{
  "hidden_size": 256,
  "head_dim": 32,
  "vocab_size": 2048,
  "norm_place": "pre",
  "norm_eps": 1e-05,
  "rope_fraction": 1.0,
  "qk_norm": false,
  "bias": "qkv",
  "init": "normal",
  "init_std_up": 0.0384,
  "lr_mult_o": 3.0,
  "lr_head": 0.00612,
  "max_grad_norm": 1.0,
  "final_lr_fraction": 0.0,
  "batch_tokens": 32768
}
MLP neurons of a small language model. Each row is named by its layer, matrix (gate and up: input weights) and neuron, and shows model dimensions 0-127. Each number is 500 + 40 x the weight over its row's rms, rounded and kept within 0 to 999. Numbers have three digits each. A neuron's up and down rows have the sign that makes its largest values positive.
A block is one neuron, or neurons of one layer that tend to fire together. After each block is what it responds to, as a language model described it from the Wikipedia text at the highest values.

L5.gate348:474521564603496545499519511527528483503505475560530520502570521495436422467512480520467512529498491490498504540355480481519459466466486486539517488502494462541482462530517481512428508460465498573575544536465466491566496549469546551442523474469532460545556452474562509542507469458493584556438551460468548481480515479428465520444467466507505495458497574496531520537513404577492555457485
L5.up348:477544493554556539484533506554534451473588506465542507481514516604482478511515481566509494473486466512521503538513483492524575466541499482494462569575525521568515506542535482498539531412423541488516453490509534514378524521558466508507443503537544404503581425514538538505607506487444523497508504514598495490382495506453458450435546536536541487521540556504510502499469452525503512487464
L5.gate689:482442485462514490435508460515538460446491535463457452459490460498492479482459485525535516467471466488577403564483514453572494540528469465484537433527464459559528536476497592416493504484466482449479452538474443491484569486525493510545539531504495481485466512457543493479555492438519580527524497516529513454510502494467470476429496500460518443538521524469482508507455447479469452452496
L5.up689:456434504585539447563501454516525557470599539479562481455584594507558517489513509523505476540527461506490502511504535514491483508460521508491573532451519499522468525456601542441519421554478491440553496418521485531511484489467503505540509487482445476495541466473535466497494409406419536558521540513547480481509540560503450544471437504532514507440478519540522559428480518538508493450501
Description: Conjunctions and relative pronouns that open a new clause after a finished phrase, e.g. and, which, that, who, it.

L3.gate120:501535546464469513475500530499528444520563488505463442490513450510536548488473493541569488455469450514488533485469536482483428466530512502533559521563473531416523541488570563499492478544486496474516555477435494495493531484486495567419474532491507506478488549536504532437495484456531508476502561485506495416534535496519497521480649501538556507468507484460473602468568464454461455504522
L3.up120:547500512589510515514467492417516429426599469528444548503446521476511434532479517555519466485460495537467561502467502501540424510561438545563583459536545548553454514458458526516568477489470530466545565419519565469529480518567499457534495506592470502516444508561415475485527426508527509516458547511615493452502479501507595456505437492527472457524459486446519558530508466487556478515526
L3.gate159:493502543463431510478448402492525493499507507514523441530525495476449483486486520447497502425460511455449502484536518477463413436439490561580554525485486518526504472474438469622564520506478549453538577478511517445505450491469477493510512529543443487482401493461519575393529524485520464410461505443526506534423576454458494467518539517495515439501439539491539459498470516470523486543509
L3.up159:497546462496448422467481451517564488529579531489488575464595514496492537533488474552568467486475477571457533462469464531478539581475435502469480428463497530469533464575524470502511485544586490498464547498499526527414590490500500557472572461492494500526603442481478460528476490458530562557444485450586468484472554504446511519474535534526516476489518486514443508511509498509502465448523
L3.gate179:475501545536463485435470511525474552545536446497496564526548498433538517522491521471544450505457532490457501509544509580525468524457463490525532522463498574528527454575441575534488444428505534485512526472512548515490521519501535569431555521450480508506505465524474547525466479447544540489475540514440476568472515523444470456402510469516471481548459507509459524468519446543543453498413
L3.up179:477532478481469508492511487487474514514441411490488482535493515415582519520496551484487503512537450455506460511492489516560428486459510516487496537461534544473471457466492544550582403499510561466488521526520535524487564527462505555475525492504536485378517491443544598410532483553504552492478554524477503514500517485587494474455502392504497448481497551473454478585509448559515480502452
L3.gate231:550458378579430562492441534496461554557437518516513557534420471537514489599485527477543468517547525513458542520454476531450516408459488551458503499547538456544508502499487517526430518493528573474497525464474457540526474512515504544425562531538433580558460473504543445436512488469525560498423510458586536478395492520438540511554493417551533477469439478489536526450477421457483468519400
L3.up231:491506434462508528430564557543525430504469436512527527483493469444530542521475510550531522573481438505479465554507515451526477448469547536477455525542474482560479522553530535525457479516558524482527493477543480483477455571496459492497449525563549560552478571525544546487474489495503508495418452398551520498533552531557417557483462464477448485520475518490489485498536450468536581497453
L3.gate473:450539474494479446493482579464509493442568394552540529438544455471524567464515504488552551516454513483504454495532437538495529493500479556493502478463502472525461467506498520597494508470556478542432605470464462516496564489579455494475465371554504442536416498451484522479549450542429553474503473437538500538485461541457541538553518552447443467475477489508509487474516582529526474466498
L3.up473:488528539515354432492525564488406541546536511486530531551487508476508533512484486477522488448410491483507482527476525552461505464535492500516519486501512471493529523599495438585562432486448532441544458477468553511524570507499534482498497570517538449523513536487455441427461474452478567454460467446525442487538538511438545508504542519527545511524434524471478512475491492539492490554556
L3.gate507:516552460471503506530523517429513510548502490408523560521499473514519524511574529518500515466436451496513500505528539571425478534503404501512499477461539449569501497508434499499483438459511505509572474476540473461445572514563418475464569472453468533500487523483501525513489469460474543523409498493482509514523434489580508516463563504515423459517573522547481547441523429520474494575495
L3.up507:551490552515469495465545545529479495478418452515528526444621531435503434446485492560493477465484559454493521555536487460605576544477456527526490470475563532499484550474489495538531544540450547504484565531556523457522479512460440514519544484484498530461518501506539471491440514513460569423513514508532495556502515511538488493572530472542528476457492535385520521502529460508522502478503
L3.gate690:466568512502538488503429511534558485452478518488541507454470441493467442532483449546461495506605439436509549505477531444499499421483505505572490480396497516492504563495498512520529430588439491581524522485495578518533564573460513488472471479550411540442485507563516459481485574482538537549499505514515490451451503508499452503463508517479463507460466576499508464527585432497451466488441
L3.up690:527570536476503539453582524563512453486529507493517498542585482443508463483515460490520495560483472491497510597514461518498522492483513526450505565447566540439522547554524501494503487535455512524402528510533521473558557451503530535475628514491554475493501487541494468549477511514560529482553461492599566535508580461571520501406413538582507485486526453498576487559535555576405496523422
L3.gate692:554501533590548505463460486499460472542532411553528468516585531475488530485430538488494460530482517533537435413539460462469529493490429556465513503546496540479506451536493519442450499520488483441485591485477528532518536527466544478420459436474569465477441561566527524493550513441549509477572450498445556455462480520472556420441529536501491472507541489548499475553490530522508534506559
L3.up692:483480401495546577550478550472545506566475525471499524513504416524507470499558477484433458454540534417519452469559529485524542491487496515520468448507464545538492453514493476463519551452442569549452521462488527514438461533479447537482542532452546513529538505562515445454482518533534524444494534519464539396511495524459495490499496500424520463503540516477496503490440424499477551499510
Description: Final word-piece that completes a split word, often a person or role noun, strongest on ect in archit-ect, also edit-or, assist-ant, athle-te.

L4.gate21:516433519495461574504499495529534507527556522472546475497512517522421430470505499537521505527512482431459521446531547506487507525546504431508510442476472507530517545530434572454479500504486474556545506422571588485588504574447530520542499533440458480526450487461525541429490525469582497519501450549459505516486534470512551547513428446448496508460489523479505426492519439521513464463493
L4.up21:536484528464489544533513497549593542535530555502589494499515520485428408495463458533503507488489479420421512444513523490472522545474451423498508451488490512490488538516438520417482498481522489486558499497572569522619462546508555535486437501397440483566421467509512573464504546474503485594460456536480515520491452494478535510563466497474425516462448550485434461466504437513513476467523
L4.gate44:452444543457489437563455446567515535466508462487551535536494421466576493475549544572504474509463484496486497464505505521465522501480575462542470449584493462534561445560367549505483532449476508504480526516510499479550525505512581493533554495503410514560516470538485517495565501500542552476501453485613502509476467567554422485506515531485535518513466453495485536423516536528535561495537
L4.up44:456500544485488510492525475576578481494527486488511523518515470533501499531538521554518526498464434507437531468481508564507471496584488572544495510527459509571522428523473494527463475483496482503529451558489464457491558531522590461538525549473432484553512420564445471441446452525479508454520461495513569529480440534485430500499491516519492552436463524478487561485499459541506523455461
L4.gate273:521471585487521540487490518555504422478523513591565585481569515485511526450433517531425490450514544514473443566393434455477448533466564501421494444507547457459557476486447502455475410487515477581433538555441549490534521521510481486592533503448499522572469459502469497431457467478497476542479485535506499467527487470429474492439464555512503490502483481533464470461570502499507420513557
L4.up273:527419562437528546480471555543516548528521519511493599506503475426496521485461525506448499516464527502487532480475443481489533470516566533444508464532519408440572516482490458438492448492467499501462503533505572552480545443496452475595535492488486473503545482553508515531512570479496541506491474493470466462428493468444399537502580475495547443516485509462500572515483515439544563539442
L4.gate341:503458456508419489494520460454498461497523579550467538526516484485471539454575538525513517485475446487493518400493489462559511527506425477520472527553485500534488405504519570518523538536449532599471453428476516593519495519416562531509542486522463451532493520514496579502468505488535505491550478509470484427515451518497502471499553420540508436446496508446500521511529479528461494593560
L4.up341:445436497406495554548533536464520525526495498538528471542476490570499539451538580484423515513465511545521486482507556405472551508470465522572488530510530455489499482657526543505562489528467446539532474447514534556485532476514548522559504519491497542511475488436487494492469479491504508469502497554520538518504550559451487482524474464512495526509481528489452608489494600472456505420458
Description: First digit after a thousands comma in table or census numbers (14,'0'71), possessive s after an apostrophe (band's), "his", and suffixes that finish a word (magnet-ic, feud-al).

L4.gate250:487540593506431508493474520477461488541527416479531532494470485439469507461509567501528483569418479485483545488511470483547507516419429485438480465440557458504463575512588538577470444479504471485483546489506538519496571493525514540489512457483558465434491526516527531534479524431508512462472462477454533527508397556515436483511407521498505491479495534566442494449546486587503502452522
L4.up250:479538460478497519492478490451390447463537496512512575442474516485460488451424506494499435536521556511479472560454609497455475503471470544457466510432482488559456503457543531537444444398436489579455559520513502457542543599453454478518466455493466446464366524517506450497532497415481508483487507462497505527565404571534476483544538508499439460489477475536466546443497525581472572450493
L4.gate552:477538451484482496441492450509529568454532421542594525448544543437556493469444487489444505522489498493438551510468574480421417490464490498485504549470481493516439533538521493494499441519481432544492505476495504572531485527473481483404525473538519436491508532512485482549499491490526491490524463512422561508517402576543527534460543587524445529517498529470466500484512544550495446524506
L4.up552:525547460540496513506484511558480522418559438499527523454506515439521512498378482458432454464483535527466537501456538489455485477466542527476543469489488446528432502548477460494464448501517466524358516514441488483487514471425478480459491480535508531521477559460522519575512506522531546492501513502437495455548445500532474553423512546463482506519476567442515515469534574475550453524493
L4.gate644:485503517469470514525470474452525414510493534504487508469493497437505436461452527421538539526563462505465573529574549481510500567470456552487519430489525513529515453538509556474482458418518502500413507527497531443511560543535422497479481454575458500510464485512518525513523469395486505459454486502437493496557456577551505473458516454540516473460486458426567503496540427574462567512560
L4.up644:455481583531415489485499484476513477573514401502485498529472506514511543445475520487532444561517508441462512461514463508565473516439468582546500455527479493435524528525551570540500517514525544375521461450518411570488406542499487514413512456472523483466460509486496575482483531549474531534481498525481503501502509529535472468442518449548499512519478537478571538423452487480564452491537
L4.gate684:521540513540458559547491522459589537523489444517481484518543427452575483466542488486416511472503518537483469520500483536530539467502458607517450457513452493528493548439497536524561558491482445547466494490522546485523545490529459517517505477527489574436464492499529519468480535445528529441450527484556557514517502489448511468546416564494594530544531495531513485507563501514510530473486
L4.up684:582523504527531505571524496530462494581546461472504463433442423467450471448519555471488521490562480422483501570472512469531505554520480489521511484429553522415471522506435500539504490522489517554546466529570535563497565565526528522499462446461462527470458495515493485428478508445429527472444485493483511470470460490489507457464513456455490539497403478477423588521584502500583504567521
Description: Final word pieces that complete a noun for a person's role or occupation, such as bass-ist, psycholog-ist, act-or, writ-er, schol-ar, often right before a name or in table headers; weaker on "by" after founded/formed.

L5.gate26:488458476537556483467445576483517564492532479465487528591467507524556478499535526497413519531451564568497510501511482515563562472581482522588497552461494460548471580567504499478449449496516497436470528505549531503521493506469450480430538477514501455564543477566432472472566487527482560504489472460472428465500474520455491493577489503456490489437514414575552514534557543523494549563535
L5.up26:564543513550528536464483471518544495556439495469608453455495543510543507477509509491571489532519549448476430449492506436495509504505488512609482554443542552431503512540523487559521517523449516492509510475557450466484520585476508512487471529519443435507512428454378490523548567479471503448434519506432436525446490461506511472471449530494535445481471511435548533542511524493525519523563
L5.gate502:507481453518464484433488439486425555519432383486549521533464502503464484521579574499562483526517497523525572479481555448451540488553544473487529477495453490487473516451492589511487467502456521470495448507514455505526478487433531571394524535506434489579515519511541529475500537508467541452540476477527498587419500532411451497508436516460534557479498444534518468472518533495458488491536
L5.up502:531533498502477492500497504484472540566449457498498487501461479478408506507524486521524546514486447438488427464533464424518530499585583576508534527493496518579502566512422488508443491499463474477487494526508504446450525646499557520456503566523508525518460489487507499541503494457503544483509459482520583538519480427484492418526524517500474522412533558588485450549527513532486418490482
Description: Final pieces that complete a split noun, mostly in expository text, such as tr-ade, iss-ues, prot-ection, mainten-ance, often followed by of.

L3.gate99:455546494510506510454553529486500469519571437532532492481460524439467483535471556561510515491490550532551534542535549512523510486423513528500569479523588455589567464565470504539491471521448495428511489455522525559478534476582456473472532486508484556542478436500440518552474539475399546493475455468509519524517554438540474457422474471506574544496546456514480455476520476529483488534551
L3.up99:526517496546503531495464482529543543522504501509533535472506475451568506539490516433519481525492511528517503514445459465446564511462468475478476452471491536524510572559503482544539432482448480540535448536535555475481479432560474504501452497523499507578524485507573535508472546552496557493440437465543522514479482497439490543566533511466531490525492522585464494444495471478489627387472
L3.gate118:437444570542465556527547428492506503471506556550561595432526551520521508504473528473543459500579505536491520494512485417517529495385500455511545480447483450540468523493501427501523528473440538452567501500476559498531477505485504577512479554474479520537493566470444481518540503462531475546471523518487519531463491402558505425484541517489564431460451611493447435430588488518479486433542
L3.up118:499586525476543499500535521481525514516581484525395520543517468559510540450557483576528487498531452536445512495548592450482472481472500530527515411486540446495430495520529548527503563503561615529533493565503515459505469450495535437506475491533492505562562501564505457505548501585513493538474478504521438516457504512522534494538463460543496468421523467437474529482488499486498456438471
L3.gate315:516426540504503514522453470532552464461556428442526446483446499435545521540487552568455494550518442548478481440534453491485517513454522549559538508378426505479470510482550458545479507532504511513493539502483476546405506464499524462485493447543520432498479458502474440506516486564525496515472453470547497524518495582489555491487409473482572539453455490452483456484540475521453510552518
L3.up315:512441553526453489566505519521508483548570439451506483557550492430443487509494573556492493554494570497523499509523555531493468532483482506477515402401383546502518461461421485531518499475529434537517545526513510512481514465565508505515503581493552506571493472481512499507512526521459452586483488545532481572465589479551490425425580510516522516511534521518480516478589516470483542505465
L3.gate353:526435543563425495432493480488505477437495512550487468518553517506452566516502517435483543521550441483508524500490534468457472570572559478418520466483493473452552502525512526425528467523463538572444489483534499520511506466516519548472557452515501495481579489539534499490486520436432497511524457451528560468436457476398482540552478482489528464509440589479502552489506483552531538506473
L3.up353:550523479491502483536543475423451505453533454479490463562535486535534561511491486515550515456444516449528499447453466578530500512478480523545552491525530506473480526571524532541472514428543429458592413510450485525556487476558534484486473500494554506522504473475439528430620443526569533515494490530541504501505484416520439520544550480529524515518594591462551497479479445462507540422490
L3.gate369:453550453473537548519455535511506537542491553457484443504487500464437549512534494476521479502544491487497515481551511471594439543512543495525514465463506507487486440523584451512519493518503481490454530518452537482484524544492491482578503512506493538460529487452560503452495485505575433523470503521517528505511496504540414487468483504495477494524437462421424445422456455412571519443566
L3.up369:530519544534541524525539584512605517444519427506634469538550470409534511493505526486508507519427508502502493550477430473484511467457470466487552536477476444501458428482550456479551517446463538471480484537521542533582494545452466500514499466454509524489522548460514486521478513436503479459487506497471522564501582519473534528508480514502518477542524503488491454459425504524505433501501
L3.gate402:521496542514539543522460521522542462508502512563514508480515485543486509513563538481559513572539532464504509538416505485468395524595445579504460465515515467457471535502449505599397511488556486491534501406517573507518603525489481531533529474489596541564508479465464448448461510427580496521498474476489503492419501556497501489500525483466554517563481533467483461462473491468570473476448
L3.up402:440517461458492502486468448426480497520460488445474452531504487440485491459428531499470486445487497540509506449527489456529558492445561435459569528486537596510540443490536515490572451533431500507464549552518433541482428487502493529475458492455489470493461541503525534562530542579453549510540521592564505518594501511418511450463439466490441517514544467501552561569472491515478543497562
L3.gate572:534453517525525508471546412513526462524514483479500504517488543532467533479424521449551498497554573538427469537546543501433525502466552494500524572433472465494546527466525500503532510541474521564530471546478579490553511515498498547597463541520500527512505506464561480456567485495563455496480482480503597508447593478477445487479519557505537498474449514492445473481546497519605494611411
L3.up572:523523403550511532507489470521449522549484529541533536458500480556500472553493545589519485499471394494572591494513466556493542451474490544505559476522440460488498456482479529583485431481495508558508440504473582472549524523618532469459556497506508454511515550509513509542501504457494549501497569501535539534518453519471513467527491536556559517508563548478523496488569511491499541471457
L3.gate633:512522479475511490532587410517461448487495552514500503498551559544445504439568503568488530520532473512503475442610527389510515455452422471536525525518504520503427561411433489487514500484483467487424470562534515500570544510488511432508493468456544516453517423533588379542478454499469475469458476510481487467488557514493525525516555532459531468498525440556523472448454524487481488503497
L3.up633:497523508481511511518515513529465491472469502534463476506555513574465488491554588488446505494478455475446536468461507443502510602457469512534585536523497461525423477380518519480452554461491479509518518590490476533508510480419524486500515530427585585503520400503498461476526536512529531439487491515437525460473522505554534515531555508470508483560450448511531411462456504411538463465437
Description: Tokens that begin a sentence's predicate or refer back to the topic, mostly "it" and "is" right after the article title in openings like "Lakeville is a town", plus paragraph breaks.

L5.gate194:480499509504488444379537542506530505538445464457473476501548495535551523615543512602532500579410459458517465495508511542522476465540519514544482420531525552504487536532461538530518541560508541542472518502527547487508501510474436546525527491526505515453565494430454508581477582458552526451511550489490472480472507494500471481508528444472506451547505503466528483531469478476516528482563
L5.up194:504436503509488533430483535440512525529464460557558464470441471511484483547522515505507556503413431589412444538595502514467509497508510437588503520478537575521515500540415504374462460498494585520486525525498578531473468471529468506555513531495546495502469464462441484456443495499493527451481517550541455521512472534517532507480470435479497460494569482477509474545509450574523561436525
L5.gate275:429522504489467463510469508482453457523461491550535506435514446436518508551425524504531513538536503455467513482475434543434493524494490514531463492557570499433507408518498524481534488500478550423482470434458529504534519499505424544496536498509439498503470568561505498610481514415562516539497533543511535518509464462517450517541546579439453561443486494501434510479616458568533475534497
L5.up275:529492456415460524461492434460545538473447487523533426493475488456507451586447450530504598508442478509452492492504542519484387483521520499509519485500540417457498514474447509455460475490436542501426523454459547453482521499506425524466516516481570514524483533516504486514569417476508581506515527538492475463464512465447488513505524521501474465575459474542483521521541459593483536501502
Description: Fires most on the word piece oper at the start of operation, opera, operatic; more weakly on other mid-word fragments (r, ul, iv) and by after directed.

L4.gate189:436452489541555528443509551451496529583558478537578544449482544503427503428575437427482548538564557431523504465503514483465499489501518548507481489479488467543524475523498447546459466475475412456518525535495467460422492447555490623582512472495433438569490411535459451455525492497512495454495483458488529482470509501472574594558522540535509525558517437501490500486532500587538475470473
L4.up189:451474422612509462519446490420505432545500411495565509494499487499466570538569473559481482511558605461531508491470487528490488499483521532541537495510496446484492536557531478535548505575502464496460530468450464492549466528448428477540491453518557529551464402514484481538575538541546557410490492486454411443534499519450529519497523507517459430491506477504501531545504462570495516524473
L4.gate192:467506547466477548544511425533469529486490455466453552478548484570473533473564555528497515541484481536515501518483505490486529527512495573645532514438449545594530449620506441493503499484528481445540528528572458500518531455409522430517532470519546476536459474467477413551471466533548496476522473497508516537508576520508502474492438544532470545526499483470462482493487470522509476538506
L4.up192:483513436525582528531474490471486481496464573461501535401508451547448511508591530497548456450531537475588496468461443436465528552516519518477564470496494480560495516506531505522450477477579484519508537549555534534496535507457507477466508423565509539469510477454515464489480532504444508457505518471555548549407534449496569541489441526445506482416588412492471508538524443601431546476492
L4.gate459:489505548546477468472506473531467494562485454483490566501444592554471435501532524495527507535593569521529510534451443420469556473504472522470462489511533483524473494505525539499504497470517537521518475457586496458510575504497450524492488457480525451546520473500359508418542462534455505478497530531470516507438521540466489470491571472480540554490453579484518528510531453568514595542484
L4.up459:467532496543531475474531511487538478416517485442492507389538524550466382464521526447513514452484521516491491481526481501573554485459487560554507543513508484529543512455521473493444473479500505496531443535509549468514519492459479488552511474478575536481451400459442473476506434529469515460456478507495539454473494511446490535463544471504530497478543546442489512522497455545532483516577
L4.gate603:508500513572458445518470514618430544489542476484472557499444551516472460495493558443541510452465468471471563516467455491517559499521501497483502494456537450499533498512506474463496501563493480463466511540568565479497510520535434393515538579511610453439571514463503512508536464518459514411494468428473485474472480427467439483509514534495562432474553535469505496466503492556516518527537
L4.up603:527498480533514507442551447493522440460539502478446539520518538539415510535588566488520511497458523460507495447496454451512440533504502514499553474542531453479520426524509431496490497402566506547485500530625620513502522469515431469514483459517573582412507453465448457495521528492496472422568434469478455494475455483531485428475493531473605484556524548479415519519513484515503478610553
Description: Relative pronouns (which, that, who) after a noun, and the last piece of a subject noun (agreement, station, route) right before its verb.

L3.gate45:486529481503441451458475579553502509496529515494526478518407512492501479512493515530485535476488543494508491592467514473507512549499508442470556521515456506447528442568441531504560491433488488539549510471507476541573521495587508516471532535480577420526437483504484533408501483525530453521456489465605534453485510447481516495580479519434533461468454473472506589486425477525494541549487
L3.up45:532472503483462511547518422435523452471480453467497553497452473457458519545502459522464519518497494500449504467446520522448522505516510541425537473534447581508543517508475450420539466419451497511537540500475459474576477552471477531500439505385435501538546517503516508514452522537498452572481493518473500487457463477488510542536504568533508510474496460514513506483541517450532505509432
L3.gate261:498479587526496462454472552483493495441550518492523500464478413467491461521485503518499431558523489413475465467465518511509525481534528447520445514566576494525454510597472471524495567493555511525520515528539467546447500527443466468453519464482493523518470539499416569544550543504506499517532430473461488502546396473537424536521459526532503542496423492559483438521527534494474480464435
L3.up261:470436522517517502539498463441442414550467480539490557511466447512469509498448516492557517541464457480488463441475479446506436495497504533524534644499443504510435496545534464489462491463477481483478515459534448468457565464411527533518560450483468573500492498550492442478567530495457506505520500529497466495514500466499424468508473511511470409538425540500551496510556506468578452462481
L3.gate274:517456473568476492443496497510529564427531518522466447482532478458529541550516559571521526499460468479456428464433503526532447493596511512466502525518497445510519479494483519478458539498521550510497480466564505478548474422470593527409508541476508468521500477524582472510504505449497512543543456511507502489512547458531479513508479436498537539518483469552550530455518530539563475531502
L3.up274:470542496587487410484492485509485495524429469449458525491506578507520493489550518530496472447524483505501394435455489434527433599492555506531520539520508436583520482499471489490536469446596493463502541535428456512549508474415556424491522474470410409489586479441463510485463497503486489474428481515513465452416461531512429500530525506439486478464471448595486503578464550462511497452475
L3.gate387:520457577519485514461430521503538539514489551509509480410571519544492506551549532387442524525540470532526478470499502526491450538423565475553508513552462499509470447518444444522529464450485502544493551524540511469520548527499563495499515537420485541548438506454526525523471491441523490429554446458540482494500505484460473469511397554490594447508534436498528589515547481474474596534468
L3.up387:492507571484483532530461494503460516444549483489513475497545500545466489466570507438512469441528468515503479437554473411506414570632504573510486507471518540441533507562497500599565553493508470474460520529581463505470554487533504524531462514506479533558494500529482487526485544465481529498433462487497475489523562498477473555477485501406522463502447490577440506518404483517533551516464
L3.gate396:547471525548493544511491536483447610475523522522463528472522434483432493478458480525519483505450487479511414428549524499493488572443453469520396496570470471500542419496445477493442498443512507524456531566437506466454550547455472556463531459535504481508506469518477514501500527479554488481444420440519502552449480481556424500567544512502437492473478484486471529448488457514512506467549
L3.up396:583528455467514493533488528522534491435506542490490412483511481453511508515517578520518521480504385487524446433460523487465539556475509521493580507519498422540536415492465532479537545441460475472456497543460524492501575527544550548562529566546421503498508520554440454521488487391513492514535534475532544484572428432503497542485485521557528520515561510501516520565525461450539496479514
L3.gate566:499492462503427561486523513562457487499523538468560477452460522480497423565491542482566453562501506519505491538457481548470501383517503503520573566489488455496449558554480449496557500480567515485517490483503511444521507438506546509422527497531504535577499455391502553436509467472475508514550494482451496436468436563497504449448555506461555482455480522539486463491469533427522463517519
L3.up566:430527526461534492510402449615528482496507499476495504480480497522530457496532523548518493488436482477465553524469446571493515500532465487469497513472389479544455548551578505441491550476471542555534485544509491445499571472524499500493468456509519454490438535469490495401592500580509382481541522481537463499474493577502456487496515501500484504418486491463558513449531523478485561464445
L3.gate571:469510525496522480521492541506444550501524485518499529453490410505456487465562501543528541531429503546466477502456473504540514564494517562476553521507390542481478456553476511488520463501479481607506583485531512495501429520491519500492457457534444539539503540497503474439491498417549420509549513524559502569508532521520439478483565591464430445487428507558568489523574506518569533550535
L3.up571:504581490536478508491460512564456536481466542542498552498525466531498478487531545474450558559529546491511478447442480560536456541520475467446490539464488515498463541478474532535471550490488445598471525493562478502501519582499451516499500524502510496450494489468567531528575517466477392447476404475478516394542466516505531525461518485493554491511481477589507498501534490508459482498519
L3.gate581:461548562535456492489583411487594500504544495460465473464523547565596501464524546457538479447552492479466521496551508492493477455503451436452555482545480529465512504492559511571475493497430515472440497509450513459487532503486446500540438484467560526554475463464436434490501439510460531467464498546531536457506431436553439521533490477536652489542490534460468509459560514490425469532463
L3.up581:497495406476523504498488464526472501481535464463450488468483500551469485499475459462521525484478489528571569429395537469525525540503547391494596518554530499478443514499531469433561457490550459511488512489508578519494429480447514511504571569482541511511527516514497514499480514471473514545513519461515460506511500519484510489507465529511463509556483492497526479414566451586436635420508
Description: Final word pieces that complete a multi-token word, such as -ing, -al, -ment, and strongest on "se" completing sentence-opening "These" (The|se).